Weights of a small GPT-style language model, trained from scratch on English Wikipedia: vocabulary 4096, 9247 steps.
MLP neurons of a small language model. Each row is named by its layer, matrix (up: input weights) and neuron, and shows model dimensions 0-191. Each number is 128 + 24 x the weight over its row's rms, rounded and kept within 0 to 255. Numbers have three digits each.
After each neuron's rows, "fires in" lists the words (lower case) most often at its 100 highest values on Wikipedia text that the model never trained on. A number after a token or word is its count.

L11.up740:125111140104133139148117113140066149119084124168152136162106125136127124091143100132100134131206141147131120122129139109157121169142098136109106149092131093134136147138102087143113151113128128122112172131116140119131128136148115168125125166125120121088121094120103103123126148080150113074139119160075103131116140120084137119106128133132132073167126144163134130120107145118122119114149118090145144113143133168130147111148135103169176140181119149140100130126140158199095134145145100153096126130141125195141119143161134109109153175128124128123168123133143125110100128108103108056
fires in: "house" 21, "one" 18, "live" 8, "two" 5

L2.up449:182157144138106109139118134162173139090130107154116084184102126101126137104085096173139142115075086155119156078092121134143148194148120114143135156113117119098116087129152118105143111137076106131141118107115105159130134145089099130097157083137141143122113148080127101116127162171138142150127125107140142140126113115149120149155082150112127141131091122097142082114114132116123111127103136114156147113179098136103109161128130151112177178144133115158145099153138114153122126082138127140103137163139139106167131141125117159105109128118103144114103135164098131136110108150134118165
fires in: "3" 18, "guitar" 11, "2" 10, "track" 6, "4" 5

L10.up668:107135144126105118149116118133125153068143126110138117117113114164117086143151101124065128112142132137170102118160135111159165149117087106119101119113086151101132109091163113124121157100164114141100126187102126178102141151093139132146119158143085086125075105124124164120124133115142139137129114117177127163139149185129141121114120149150103149147112131149117130112151094090109099107144094083128121132175126162125104149132158109084113125170126109128137185132134069114156100109066101135123151120165136128116105089142156124108150130137120143128160117136118126147120156117113115147
fires in: "the" 38, "room" 9, "and" 6, "level" 4

L2.up487:108127105173109124105118151143118137143115172148128090101117144113093116098126088108137148181151142154100071116147136065146118121135104103174131105148125104143117141118109092111117119132121092110159113087160112120090110178097142122126134123120126194151136150171117143129138134141143155137151119122138085175181133153101144142112144091143130144104145125118086137086092149139135118162137143126157156128124094104142161108125097123149105128165099099133151158141135122121115143130094114118130107115166156180110129113134125154133174105131147107147160102138140143160135110129055124095
fires in: "united" 15, "won" 8, "signed" 8, "design" 7, "with" 6, "at" 6

L3.up563:099145092133112114122135128114099085108197118092134143083143136155051132117119093139083146125126136109115118094147103166109153153126142127135120121104094128118134147152154087157098113102116101107143141088126120096144141141121113205163127109104117077099098121147124129104142119166133120131142143138162142108129102167101147120116113160140104132127111139144137152140156098158141119103123141137124114158134082156156119147059136131151122138084114162167131163132098138123149124127153112112131156146157136116132173117151088141119166128140077125158139128140181122110117145115154161113
fires in: "total" 23, "high" 13, "presented" 8, "good" 7

L11.up441:136162095115102175122128113127086134163150145122168146163130118146122122121136129173091124090130096121133118084196142108144131105144121115146169137143146118159125171176124116146116135130108128081126153112140109135084118150135125116141118100122135123153100115143070137099118160171133065135098136137123167144101122131112163165147116110063145073109095181105120109126097127133150160097131146132121138142127125091118144077119119120118118167155124148139139162115136134141099148104123106115131119143136180126121174141073098093172096135120122109104104107150138156115137134132134128146
fires in: "and" 34, "as" 10, "is" 9, "considered" 6

L3.up325:115067125136135172127138085102146158102134147130135111117090135131151132129160112165135123122102165152123140098117121126111130122099134101127131113127149129149104117162124120092140099132127202090148118046163132190101107126132088122135132090125120104094112131143133103170129108132157135117124158084097113183123100135165168085143138134117161137177117135128113155139175136165149124102163079091135145164101126087127113139143134134148102127151155128150131143121145140136108122135124140117153114093142125099132139126122184083130111092132095135133131141088167108124117127094126107141
fires in: "who" 21, "before" 9, "next" 8, "after" 7, "based" 7

L9.up526:084157141164124133108104147150131145118143155149157129132133146118101139127162140146101074100123114091130140152114132096127096160113112124131110112127150100143174116146167100123142137132126094170138137105149156076109111134159115150094115112143137138070152133142134119124163130116137089142095084154114146169198157100139118107115120134088126097118105166110171120139144114062160139159141155145124094180086130100135160123184148081132140159126139127160094139086140127111145114103096165121129092133121129139125114139138130135140134111124094140143116094161128087134101119140099154125
fires in: "as" 38, "by" 6, "industrial" 4, "officers" 4, "attorney" 4

L3.up529:108180131129106113115091131089179138119124127143130155097188116138168122129136150101147147141132111129109114126136104140130107124135144119163090110132153087094150109132155122155165126076113146149098146107115148125105131134170113134147091128106143163124097093169160172093124130126179184140149161124109117161119103120136131112160099162099097094119156119133138134155162142123145123144106109118100116136119095082083122096137122128097156127086146183127124150084147134133136125164132137182105080082122144151101101113152167129135125115104106123121147125139115096143145121122155111082
fires in: "between" 14, "age" 11, "both" 10, "far" 5, "force" 5, "from" 5

L3.up173:132150114155116090138106127117152140162127154157148101129106129104085153116113109135091181096090099092149160107122167079158115163144127132097169130123136152130146120099101125122111106113148170075108156145119122124129085076124151146122086109120153170112108129128096117169148116132136112107112124119166134126094095121138089146140131125101105137095132131105158109135095129154151115125137117124099158118091137134138068119140085094121108128163135149135136108097120163157114134128126118105177134157161199130138162087134124121111168148128101139163111153152154128138157182130123131116
fires in: "as" 60, "called" 8, "income" 4, "assigned" 4